config = dict(
    n_layer=14,
    d_model=160,
    head_dim=32,
    activation='gelu',
    qk_norm=False,
    init='uniform',
    lr_mult_down=0.7,
)
MLP neurons of a small language model. Each row is named by its layer, matrix (up: input weights) and neuron, and shows model dimensions 16-143. Each number is 128 + 24 x the weight over its row's rms, rounded and kept within 0 to 255. Numbers have three digits each.
After each neuron's rows, "fires after" lists the tokens most often just before its 100 highest values on Wikipedia text that the model never trained on.

L2.up281:112110142128180135082115109122177103162157096154102132132141130145117139104164112098190094132153164113102140160125119102126161121164093141135135158114125142117170083180148144097107149080137137140155144138178092097154146151110106132116119128118149141122134155112133086091109088137162112152151135137159128129106131153120143118142101125092130126111122132165126145153106112132128104139140
fires after: " ", " (", "-", "\n", " \""

L3.up613:124168119140090162140110113151161104164129108142130126130126125125111117152107141166182113143126143103159090163091147138144125143128134097097093174065112118147116130106085141110129157097144108123123138121134133115120183136116124149114138164126129100097162163139093142150075155106133133112131132126162111135119128143108089095081164127093095092117154126170118124103140109088142117138158
fires after: "C", " C", "P", "U", " V", "V"

L3.up218:145143141117158109130099147140110118202099074128132127114210101139134136129110108130127105123094135117154142097157131132113117146131143110109087128108149076108115112115109162126124132166101150150105106103155106119142170117117131115121120102137120163113150131124120152128118101119152122162095175140131135177127177149156142114159131135149105083141132174107131160160138156140136137116105
fires after: "\n", " g", " G", " p", "-", " P"

L9.up233:152112134133133138089121151107099097114112126101125130120140165123134118153128168130162142131072128120149124132164161114100138134111081163152131101103096106144106146167181103147141113089153141168106136098140093138116079167161116138101149138096123124100171107090146066112129097125148160125131108098140119099128111136170124108119129139110125155105129147146164122130148150158145122114167
fires after: "0", " r", " R", "5", "3", " c"

L2.up424:165129143136165138115120102114167149145138130132141105119102109140156107108161097122094134109138159120149158112114126093091118115105126136130159160120121096133125167112107140127119104116095133180137153071124139153087141116141163156126149131111091132122110120130110176131115127159147112167140110145154102164140129105128100141104091175155116137085134134143094186164152134111118138134142
fires after: " D", "d", " d", " G"

L6.up82:159124123141117120119097147135114164146162107139127171173125140135115127135129146131122169136166108091126176096123149150164139132096097158137123123125077111113109107141142138136121126111137094094154144136101141124152133122092188133157075105115127121108123133114118137136121094101105137141087171120114159134170086091144085102104096136138102129137161155158142134148091177114132114141114
fires after: " T", " c", " Bar", "at", "(", " met"

L2.up132:162097142115102104129096176155126119144161123114194114093122118141109146112158173166093120136138135169092119105130153119116105128164144113090120130099122151121081143120157124120124114092136133139122125127119087130127160101191142168148117148162092122146096112130102107119104137143140138164131152117114075138135086139127104107092141130121087127140141153094079163154137131170178155138149
fires after: " D", " number", " d", " Val", " W"

L11.up343:144120135140106144162160132152097078115119145157123091111148125139112163120129162121106124093117110068097133120140111185126170063112098143159122146090197141157102134114095137157122129134160120109078102119089107115086132136118145121145133138097139121134114152145105112101144128129101107124130118100103168147107118098132073112136159188172166087130117116155125109128134163162096148132126
fires after: " |", "1", "′", "8", "2", "ome"

L3.up118:135138083105141107144136155106130157115118142124143119138078135105055161153105103127187124115152114150125126090134105168102099150105135105103121127127092081142104128110142141142121132100150121111120122157143105125149139106098154151113157067150131089107165168116118123093152156100145127080109189140116138124155099114113084101141155155150140169123153123142145133135128088126087111152136
fires after: "0", " is", " pl", " =", " R", " met"

L3.up630:129124112133100111101123120144096154114097112138162154134174110125125145144134142116124135151128151139160101142139121093165105162119140143125136156090117114165143122135108131118126139157096164148170149103089131106118096107134119117165142088108116145102113090066140150119139120141146125118088106141123140144155109120114096134150083128185082061088140132121117125154147142171116138068072
fires after: " |", " (", " F", " P"

L5.up105:150155123105068127129110122147123114133157146129163127119097111150145123140105142134111165108108160116123144107180144147125105119111166137151137134116133114132134145174154139141130138144109156165142080158109132126153104110162125128131104123142129147152128138134173165142114109138155120104173156155119146138100110121129082132110117166105103048129130130112128107149106152113107105109105
fires after: "os", " I", " N", " S", " U", "U"

L2.up212:140127090189121136138132134142108125162100129142137116106117177122141141134110073083169070131162139126130120130130166144121137144132116180153113140158116095141104152125153111138154152080159134122143149088135127145083143142104129117135128143158142097131143151147126152101081149122157165131158098150182146119116084113110121060132122126084086168140105110122150122108123091094110154123133
fires after: " B", " C", " H", "C", " Br", " A"

L3.up340:127122130110142101113108111149150130120108087140081115150126127151095103159154139151136175127121150161190126167123140138121123148138089149132154127095139139126140113108152163148129144139081131141101191157123136162088148119117151110075155173125105110140096084122139108126156093100141169106135135109180158168131114140115136143106118138157134119131100139090117093148159153117158129134131
fires after: "\n", " ", " n", " V"

L2.up121:096099141106162081170127164133106146134103108128113121112155154105089114101186114126128118108143129105135153160120133066104122135162076100149117177145084161138141133140117139111173149113094107103160143148107102150134128144090144158108098130108125129110112120116156140145160102093154104069135176120142141117105125134106166128111126080154149095133165147121106150140149132102143145102101
fires after: ".", ").", "W"

L2.up387:117142149103117127106070153127163139174102123190135128110163117065128150105114144116116149151138151168132078108093138122121115117133112085145129104128105102098165142115137130140070103177169128133100108173153143149118143081154142134123151166117139125124122115105087096143116118132157108182170097124157099150170164070129137142153101149147136122134118151136132163146157145128159153092138
fires after: "1", "g"

L2.up494:130110141112125147140076125120136122155147144136128081059121145138081102140120176121176118145136148127113130132145111132120129119106092140128143112102151108135147156108162139091124166128140124188151093186128145100120117125164154114137167141170150165122103153121144108134132128158139121136139119110158139130121128088082094133152149152117151150111122104139144123121142121109137135113125
fires after: "2", "1"

L2.up403:127153149104125106152110125128103108177127134145136122116131178144130136121140113105087111105140127133060141127125158127142174165140125099142094134127101118148143081130145129077099102136161136176129145129097168122121122155099127174154105132136141082107121120129127119148137140143115094080105172167085133134117130117097135120115153128114122134135086118133118147090170117124152187151135
fires after: " an", " p", " le", " to", " s", " a"

L3.up327:111104151100131123111140125131126118143121133128099128138138128162145134097142113130134098117126100057098103135151102085157144087164134166105138150152169117148130128143135151121119134098134133180131137089163084147120133124125114155119060135112144122120149129151162074110153134104127136094161139123151065124120085146149111156136120138128153112144123147140188093161154135137144104148129
fires after: "\n", "″", "°", " (", " \"", "E"

L6.up282:131145125129170155134095110133155112124146116139136136143148099118107224110141096185142144151124113147143126119160080121117139123110141096174129122164118144131124085158151117117125136168084138146140136134158138120142108129069123110140139109191141130080167139095117120128149107092159117146111126163111146156099130106073115137128145158098142124118089121095122122131154137120144153086158
fires after: " |", ";", " M", "il", " Ram", "M"

L2.up299:112157161132086165085106102114113118131174116127119132119161120158111118144152152109089155135134114092129179139124116158138128124109102126144113123161103164111102083144132122153175154098125166156109167137134148140147153125134115114098115113125125136162109160116133112202108137126122085092113133167150098146107114142148121137156147113125131112107130096128125088150137110109141093143155
fires after: " S", " s", " al", " m", " un", "|"

L2.up587:124126133076124114143144118181113126157094126165107109102159101171117102147117108091116110116155120119158140130154128128155121106095079129118141139156127135145113143144156175151165151106151160111127133157146165116116136093112090162121132114172155126172133136143133140117133115131150138063134167185135085119139138147123124186113124077131145099117086112117139101121096147151126140137150
fires after: " (", "-", " un", " \"", "S", " se"

L6.up485:156093137160133127119123100120127111160129133120132117114134109122115093125155090129106124119122143162107148160103115095152146164072090145122167177129118152167157148144095081085126088129132117110147158126137142131145107146091156117139147136144137131123166109145092134140148108128121135103190145109150140126130139199099144143134111116117118147117113157190158126095146109129127145108134
fires after: "1", "3", "ing", " ref", " along"

L3.up250:142110118101146112097148094116094112121143155124124127096127152121162098100139167126142117107152097148126122143115160150120106104119116153101141126109104143123127081122162121122111152122093140145156120132100171094148187096148120137131128134144175155158149116078147136132167109151150109140147157164122126121108079141121127170134134138113143100148048115163137111174129114119133127159142
fires after: " an", " a", " An", " in", " al"

L5.up384:126107129144147130152091139123141102107138155131130149116100155137110112146127130085113119169172111147106136120133125153139110157140102199112136113139108144087159116122131144158140145148148173094128135134115125142077128122109107141128053147140114155125125128143097088186154098143183126111107149134151105121072112109143134175109118150164116133143165132122089105125149110137128121142159
fires after: "9", "0", "8"

L5.up402:135143160098096113165136164158171124116149150115139097104145128137128079100140161155131100138129146131154164123159126115109150151177076112156111113107120160115109141143149133130110151122132105153089099155138110093104134090120141096139167136130150121167122125153128107150131118144123128117131118133137097154167101113106124136130174093136125140086119104108145141146121107116100098096123
fires after: "2", " University", " p", " P", "As", "s"

L2.up137:096138102139120160083128095127145095180137102170139143126169091117141174148160153122096117081156101146122148121125145097151086115118132138187119113119113097154118118144165128139121140122113163140116169152117145069142138109096123149099127153138120154128129119110143121119135088149091141128103111126094125100106167193139136131129083141132138097112091142134133107133148135108117140088115
fires after: "-", " for", " (", "S", " \"", " P"

L5.up638:125116127092126154151128136162101083145118155136122155095160168134113142138110135124121130030118128168120127145096124147154149121094118147110101135129142111132126127127143144150114113135129159101120116145118112152120182124145142114119131125181159097121149136096111060092138088158121105161101149112109115148170160146137097137136092103134129139120141120110153147124118147179076067116121
fires after: ",", " the", " c", " F", " The", " C"

L6.up142:217111118136080156150147111097169111126132149168120134127137132134122127142153132135143162158143099095161188127124117101139125115116096155158119128130125119096109127108136096109119147130112144098164102113169120145151105185130093113132142091135070175116135085147107117121107115099116164152118139157177086156148151113127099136108140129110109116095151142128138111112108148171100144110147
fires after: "6", "l", " h", "4", " r", "8"

L2.up447:102081105127137103102134102145114115156142139141125070094153122122115157109131165127099090103148122117146124152153143121106114173151127084148097145110114112137107142112124144119113164137119126154143125161114106116141123120082141214136142149115183133085119133115143127103139159157116116118122094151108144102171093128146121106121138120158137129149155136147129112124075131147150098123107
fires after: "-", " dis", " f", " F"

L3.up569:137174107130083133131151110092110103138153155123146110097158159129099133087110147140125116086172106128133143116161143064109092131182176141168081105109132173116142122154168118161085135107132113132132143141126139105153137127125111135141102152125133116076145139115118166105102174130101081160110130121142094137145130130179149140109134159100125134117117101136127117145130199097144151111118
fires after: " ", " (", "-", "7", "==="

L2.up156:110130142118097149087122092110119093135152148135146096083096125109139122154115142144117144101147160121167130053138136115155110103116108145099134182112130160150106133135125097143118155143154119143141139122159117088181160170116097132144146108168145158125133150122151163107130115120130171128089083133102157138139106182128110135094089128130147143093119126150092140089130096126137106136102
fires after: " D", " B", " C", " A", " U"

L2.up484:126107157159137120106144120110097136115101112108108145137129095095153145140141138097098147134117133132201127142124140128154114139145122165130102143099135121115108152143107111113144095132140115114127144168144090191120138119101144100125107148139145140133152159160184109114125068081163146088078151121103168107134092107100133122144111127141098119097144091113104149131141135122121131161108
fires after: ".", " f"

L6.up597:149108159124143120137151142119122107116150153119118105149137116121112122120146099160132060148144090151124115168186156134103132118155108148147111122139086108099083115138116098109130127104131116114109117158141126107157102203151113181116134143137100069128120114146144130110102073142163149148109123079191129120156150105142087153090151147096141130093163115141143131113128151127147161127136
fires after: " L", " R", " H", " r", " e", " Ex"

L3.up529:118146135109107083133139109095164134127114172110134151130129162139101160148158110177137114100157157133103096112157097114150131126125112119177118150153112125124100128126108123138138146078172116150123130116136116128109139122103081157146104133139150120105133143107136134126108089152135116140154171079090118106139074121125158133178172101159144092117125128151109168079129074112119155127134
fires after: ".", "==", " (", "-", " ob", "==="

L6.up402:132128156146105146091137116147121142106100115176112146126123157121121159162131131180094101075114099061145138135154119099145098152132140118144156140117104114111144157104109133079138154130144137135089138165155151147104178174104093136143144145137138139131100114104112122100095158135105139166121184158148150122136144135095085155119124107115168116140107133145142127128167165127118114112092
fires after: "c", " rep", "p", " comp", "cl", " pro"

L3.up368:131144114120148142109152141154101075134131135122129166127142151126082147126149098113105116113118152120155159167130122066173099165137084159155162134115113143113144145132110129083148120150131148132175137136129091141137112110135206139076135122131139139120144108160118075096150161101099121112118106130117161099160101164084170124095147119125150157115139160126157090132145084105116096129107
fires after: " on", ".", " T", " t", "T"

L2.up458:086133123143131142136142121129125132158109115098117160128170117104100155170134108182132114101123122118139115165147091098120168126114150127097121140133090134140115134107181128146112118106149133097107138121112117181131152124119117121105156132159133106139168155130125106161145081137146141113173089102142131093127088128112110143103158145103150092131112089112183141083132101120085117134131
fires after: " V", "n", "M", " m", "C", " v"

L2.up174:117127149137091128141162148104166117129130152098122159163125107132142156114143155120133112058149156121127151130146138128120107159152153108136087161121142121147126147102159160127115152136109152115113106093094140144112117097104160147120166056104095099124150131133165126104138173095170142156084155107098124125140056119114133108123153135133109134099129131102141129118083169125110105152132
fires after: "0", " inter", " T", " D", " F", " R"

L2.up285:088139144126115119189082165136116156187116172163108139117139172116176118109149129141128130156142103118128162148123144141112116158126115118079152139154111143130089125127185132140134144106092142114117174111121113114168139139097126125089093156126136134118096106139138106126134124128154142131112137065100117119116106102114135143120139108155142119099145116123166096161128133117157086122064
fires after: " n", "D", " f", " N", "s", " M"

L11.up74:151115130134155121123094117124139160147131155140197149138125148173120125118100126126086098111146126109127087155154144137130125165157108128154110152106204106118114111149153116124145124132154130112155150096106142128095114066163107102085146084156133142118079101132114128134157140123160148114115083131150107109103105099116136141135136135157131149158172102171129130144154173125102120129126
fires after: "0", "2", "8", "1", "4", "3"

L8.up366:139119158123114116103088105117149106093137105129130126092146082162101141141192124132142109143127114131119165145155141153154092119154133121125115102127127120201111065141096137172143110135150149144116144105121119104126083155152158120108124093163122117132119147148130099125120132146168130093124161099126147156155117139170139073168114128113137137132101135127107167118116172138081091161099
fires after: ":", "-", " s", " S", " the", " pr"

L5.up545:164140131120153151123184131082123105129131138115124137159143110125146109107151141125111118134116102102187093104102110105127098156151096103138097149139087122080132137105145181111140089109108095129115101147102148116113154151139101151131115097156099163144143104113135125156139072107183100106136134152112134107133165101138116188138101125076133138093094118090143101142150174153147138137142
fires after: " an", " An", " R", " ind", "w"

L5.up442:134116137119135149165124117127084103163096176118177135111118144136123141129099122120097130119132160097136160164092086163131154139160117157143139191133164110140108106128107103179106111146159127122099099100115143120126078100131124131145120102150138130136109147124141148108129141123151110118130093119074108119124153110167103159142128116177165134169140169114141146143167130108061124150120
fires after: "3", "4", "5", "2", "7", "6"

L9.up70:128086126130130184137126094086166146135127172154090098148133158120156112109108101135156140110118137159138122112132154126131110167097163126138103066121128089120084132112093139137133142154140108122148146166138123111138096137140127132166137129077131114176127111098119112161167093083130068121152143120134146146084138158112142135090161139126139122156168134173122124126140117098128136139143
fires after: "|", " |", ":", "-"

L6.up146:161127126116096164096137133111146138144163103164142131132123129187153120127152154105184111135163104120174150104095141108134116146135111118130123094174101135132156109110116110127106142103180125151133113129111125153095114113116126075135122143157122107118110168119139108098081112131119157110121193163119079122137142145128101090099134114104141052132122099170087135118130146120109130085131
fires after: " the", "-", " an", " a", "{", " \""

L9.up31:095132163133159082147121110108098146132094089111132094110120116138161156130132077117112160098169144095083138094127135134136156134132093143158188151121098097127136130138138140166085136105164123101082113117140132118150101151107110093128142137146134100166132113151151172113103126167145093071103127103097134132131166120145092102126163095140127146132086136125097147160137117128079149099136
fires after: " ", "4"

L5.up362:139104150100089158075097110139116141108096134075107167111155096147104121155132156104138111081118125105086167127137129108161134154132110159162157122145156112143148118109122120075156119118120166109118149146118113130143127086103138116123121137167122127128170157128089089108164136129103134125140139161153136155133111152158143142135109137155106098148103126140141128120146132086136123131099
fires after: "-", " (", " mid", " south", " right", "\""

L8.up343:132092129158148094114133148132147112166127130088132106076144123144140104131118091117114124135159156120123154122113100210118104143142141130108160104163049108103135106125141126097094127116142117102133155114156138104144135159114131153161116118112163137149142118120146143099124116123109152131104103134132180113149062124160094085171146109131115157112105138125137155145168130143091103133109
fires after: " |", "6", "0", "1", "2", "8"

L3.up342:105107090137149130142142111131129139154164148122116086162171157117124116125129107152121121080171111138142084147153140098128128154128124111156135154154138123136172140114125104137104083148149099154095109115064137127138119173130154094165122099119163157160116112121131135143115125127148170068140143121154147121158138081159080130149121123091108181142186088099135146103145118117082115153125
fires after: "2"

L8.up603:129110162102158114161146144101157123132118148120090116124127122147125137099130167140142232128143144134100148111114119140147101146165126117160122136132155129132098112110096120129109156186132137130143138166143136133105093141119081122092144126116162108112147111150137087147117119095160077145147116157059149107110115153122138119106119162116130151106116129105102112138085140133112145091064
fires after: " |", "|", ":", " ("

L6.up40:152139094159144107125125128166149139133138151146118115114112118141150134127140117085142090147155137162114141094106127091170139149084089122124139170124105173144107097175101097113100136148128116085145173081125131095133133114143139120140132127126096140137158094100127140132188135142194140101137127153139098157161149109110144120134143168117126116099114088142098094157158141093145138114135
fires after: "1", "3", "5", "4", " Al", "6"

L6.up48:120125177112138132154153150142141142136091134140087156112147134133112147161133164091167171142142119105132127121120140113087143109139107116189077125146130091116129122139097189099114133147134125118093076180147137153152141118154113123111113136156134178101145124097127142154116126096120119149129129140151122131073130110110115119144129126127122046137096108123146127101126137187144113108141
fires after: " p", "p", " pl", " L", "pl", " P"

L2.up72:142080126119112092122128116129127166135163102159089155088126098114115151113165102132060114126151108136100159140139105126117128119174106150103155139099149108109117151074108162138143143137120099159122063150150138132128140145144138138112122130095085102145130104125160122124158151090161123146132126098087058151110116103091139121108133136160112154129113176162109166120096117161175128126110
fires after: " d", " D", " f", " vis", " exp", "vers"

L3.up565:092139123137108140155120124177138131147116163123092119069098128123105122147167145130096102098116080165159128162139102133126102167127105112148100139137146121129144174157098124150168147102128145084138123145138092168139146140118134116122155115094176177123113134121141113145122090138159103098106138119149101128154131165147156114116109123142137115135101095114119155145131127111153124124118
fires after: ".", "\n", " Acc", "S", "W", " Des"

L3.up379:117126130141141100146078134165165106139103120115141133129093137163114161117151146157129106126106152110129125089144129157098106141135142099101093111152171138153121112154118145121136147107148105128136086110141133117160133060087091128121137144132120124136160112142138129109115060109147131134110133167155144137115097146097099134134141118152109134153152151123149153170084140121121091120175
fires after: " c", "-", " I", " in", "eg", " G"

L3.up513:117151115128147102173153151154143151136169161164119151143126142143110114151148128131077151103125137135110146137124143099134121135125112123153151134116095115106157080150133104113096081123158139161103139135090129127098131179148099141125127106129157119092138094110101127187134140123154112124119128157110154175130169115113141140121120101096117125131092150086167191151092162109130112087144
fires after: " ", " |", "2", "3", "}", "5"

L11.up411:117107136109135127153103128115156105151096120145147128146145116117111123114160143127094125084140101155122122102149144119149120152138158153154154117102095130083185131113121140130131110145108112101096106101142165153098148120096127155148145108117154103102147147093097095140130110110102185157127135101143099122165122104161129096142131119134124155149136109185146110110140119141044126074151
fires after: "2", " ", "1", " |", " equ", "4"

L9.up113:149101149108162150120154154067140101143129151115136119103122159146116131142136066119130145115126128147118148140123129095108134146145144155141119127125156101096127080136115138112132126125135155085145146134102156173112177149116131149104126155163106138187094151093117122153151108137187107136167153112134124166145115108111131133136087088148144135138144135126134135126109108128096083153119
fires after: " ", "1", "9"

L5.up434:127157123166136106122114146098176120161087112162136174166110147127133124118127141155139156212098180157088118159152093145157117130119112152117080139120119128117123116117160122135095120123122134118114134170131114100084156109062158118145118135154110131102097129098128090129144137144093134124122183114122104120063103097107134125123125102130157156130128145106122152127141119130141135128083
fires after: " M", " N", "M", " m", " Ang"

L8.up134:123108131082183140109151144123154125129100132178113162131148127144121128138127102154156154153119173122202189120132078097133145142128096153119141104085090078139101126144156130110150104175147148149138108156092120126072128115095159132102119170145172107116119121156113095159118128150147122138121145155078121125116150125112118128155131114127089082108104099123160140116155151119119137119117
fires after: ",", " |", ".", "\n", " ", " /"

L3.up47:124125105122131156127170157124172118149091148139081107083136162106132121122132087098093144146123144198116106147130123143134121144107121144121107102120106134134144145149104071122167118075145095117148117119114129119110115137120112127115145124121145138145116101124126161076117116113116088142111100196101121124132093169147096135132120145126177171055135155143125113117144101145132158108103
fires after: "1", "3", "8", "6", "4"

L8.up180:128142129111125168133114184137112155143110119155095098164082134132189129092139128086126121077134162112136159129096107089144155150175103146165115139132175134137107121126123125118111136112160129134114113138138076152104160111081170095116157139103172130097152108122140119082129144137122130131112156151126111177167127126104125133127091090092105116144135093108131080132163109102138114139095
fires after: " ", ".", "\n", " \"", " ("

L11.up619:157163107150132078116142124117160118099105177135130136091152124170127116131125133156107130118137160119106129147168157114155103138133115105134158120096094118109113137135134171150157061133090162127138142194173134120103172112150085123154127167153117123139188119108128108127156100119128107164121141134094112107122104162097134120134138154132089105101095098119158137127092100156150124145085
fires after: "-", " in", ",", " |", " the"

L9.up81:120127169170151114175115079109122129137118087179134144087155110121163156156099120121117114117139101108123097146127135106139152106134124161140107137107132111124110122181133154151095103080129131125089159113147144140091156145145136141117100107093150132109102121114167084126152136123113086132130117098135089151085141103161117118130120115117080150089128111151132144118145097099105157098147
fires after: ",", " Mc", ":", "0", " ", "4"

L3.up166:107142152102148141091080106131120137110131120161099136116117124141089173123102095169110118165154104161117135130132089146110157089151121113130155154126108122150104174118127100135146110121133154148126152149173125163122172140121112116104133143146086136153129128129150110135128082155153120142119061126122088179159096106114140117147126087105159125139155155114114138131104105121086086127127
fires after: " ", "2", "J", "-", "b"

L6.up536:132138130106141129109111136102153081140159149128137119126191140144117129186157102182162103125141133123097144132148120131136141121093107101139120144115149130096118122119108156136176110130133159094136139114142122106109152096118121103138098100147115136134128138138070098118157101145131139131129155139153093152148125131139103156101111126173115201138105120132142063125173159153069123121114
fires after: " the", "2", " an", " mid", "-", " "

L3.up496:110130169071114156138178139127111109156106134121107122124168167161121101140184113109096128145125169140132102127134097100161123134182127123199128168079089145138116107120138080107135089137153140145138127144140146092145141117091116150148148130088113117119143122098108168126135169146180152116093124147098105096099087143114115177108145123150099124094151177125133099138148123115153145107132
fires after: " p", " a", " o", " for"

L6.up548:146103090152145171121126105121134137131106091101154107155134092120105122115138152115201167145168132153170133129179102146189137175143134146098191101151126143131090129122104080107098125124143132118110137125126103139153111125127128134137152117116171131101127162105135159121096079109131146121100167153156092109126138149100148106114112107082151104151138138132115143137164120176083142103161
fires after: "2", "3", "5", "E", "1"

L8.up238:124148196141118116115101139156117129154163125131150102144114132090110121158100147164139098164131130140127166142093122122109123151123127151123141173124150130078108148096091121092098135136141146139174142143095160094151140112129139156119104125144144078093121079119161165138102123172124155138107140096167141121108128124156121135160148121129150110069085092160123088131161104153129130088108
fires after: " C", " c", " a", " E", "C", "A"

L3.up451:121122150146145153136127095130107116138130130117103173135142100121149127121144137134120138119117131143172165122133115135137179123121121135129114107113140121172114121153129147132132131148130153123104106121139169175097145164114183137121074138133170134158070112059151116160140152152132117114105119123142098136158152060118063109167111139179112142083153156150097134156131114099108152109132
fires after: ",", "1", "7", " suff", "9", "0"

L8.up6:138147118118132140103150111132165098126139141119155099186108123118077146117150107126190177080112127157177131120144157126170113136108165125119105109152121113130099170127119086125154145145155086102155129156096093104149132117105080132117167118144099178111131118138151113118094131075100125127093119111143091116103172125130151126110087126119173126142134148124116106160122128091143124112124
fires after: "2", "6", "3", "-", "4"

L8.up100:133134086127127147151087120141155129103132101137142175126108123118122132164091108100105152072120164133149146106146166121123130089074117146110097160119134118121117120134162122089160114170082158106106121150139119135130125113104176123114113132178152133137116125104124088157124103139149130174105124121084144141157139139090135136144134133110090124122175130115124069114166164155055101115137
fires after: " c", "–", " C", " T"

L8.up9:145179141170122114105054163120121090151145082149127109157147128126124166116132062137128128138184141092097126166139147152122111111117130152118181111105122100115127123138165139186122104136113109111125143149174131139118120142095136121116093143117093110140180137165122133146113096124153100117133116189098174158109133111109115150156114135134112092124130120091148122131165095123113116125097
fires after: " ", " |", " J"

L3.up296:145123128124089122118142145141126136117128149120147146164111145076117103170135137150169135132146163170104127113118146091140123134142112131128074095108160084121151117128118094131117103138108182132097155115129177098170188069110114155174129139142116149119099108129128075129177129125125117123103135129124094150141150139111185130131080072128117106120125149137122104116172113144135106101136
fires after: " m", " p", "m", " M", " P", " G"

L9.up405:124144148147171114113147085134125074166162150185122094115090140147090103086140126131150088131182124119117140098123090115114104131129128136108125173168140148115093088118120098095115141130124154141109132143140119123121142140135096103120072128137111072146132169151123127107127114144118148083175151110110122139125142148120149129123197117128161142124123123087123109161113139150129094100090
fires after: " the", " a", " out"

L2.up186:082169143106156130078166174109144134143095098160099136066148106129122154119124165173117120128130117123101165126128140107117085092131128132103168128111123128132105134118142148124102081110154132143139135149122152094142120125146121093115175112135079114127124131102158110086155176106181129143122145146122097139128143152138117083121120156132178128107156125167146187178162119136116151122108
fires after: " d", " D", " v", "r", "v"

L2.up71:108119105100116116152170167115122126114109143111150123056156134135107142082106126137149114147185144158133145181122148125104168137166122135126116113144141120157105127139169152098125122133106127155140119097089118128097105105130154106087097118131099120157100094136127180157130123093144150113113124153074117113138171117117143142124124098113145144102123126152165136093100140126124140099107
fires after: ".", " de", " De"

L2.up26:154142138141147123133168083151134131157111122148112127121146141154152161126084144173095129092165175108110122116169149139118125129129089149125120136113117096151163124120109090150121101102129135098123134133128069140170163142116124158174121128129158139110151117133078138090107140106149154115105144142141148118115075108122136135136121115188140106145164150139125088097129090165157116138091
fires after: "B", " G", " g", "G", " dis", "-"

L9.up155:140132076095138152082143118143123119163121106092125134117143122084133186167127058162133113129153146115152140130128153061085115132120102132134136110114136115135124116144123115145143115166166156175112125134126160113155116108107170148112140116119153129135162126166161134148123124102115144152113156106088103143063108112107149097108080130124113106109141137134152117157119142124140126092111
fires after: " at", ",", " At", " "

L2.up95:139111110127136142104157142115127099100123124132136086126124105093098126108170085114110095107130142132116140110130143114161173177158109158131129195130132108152142111165126124136139114167128134164131129144162120102167121151134103130096111151101145114112119141117104094146126121172124077093119119142101084138156136160114124126198099124114146121153125185152130145135136111154104116136122
fires after: "'", " —;", "==", ";", "E", " \""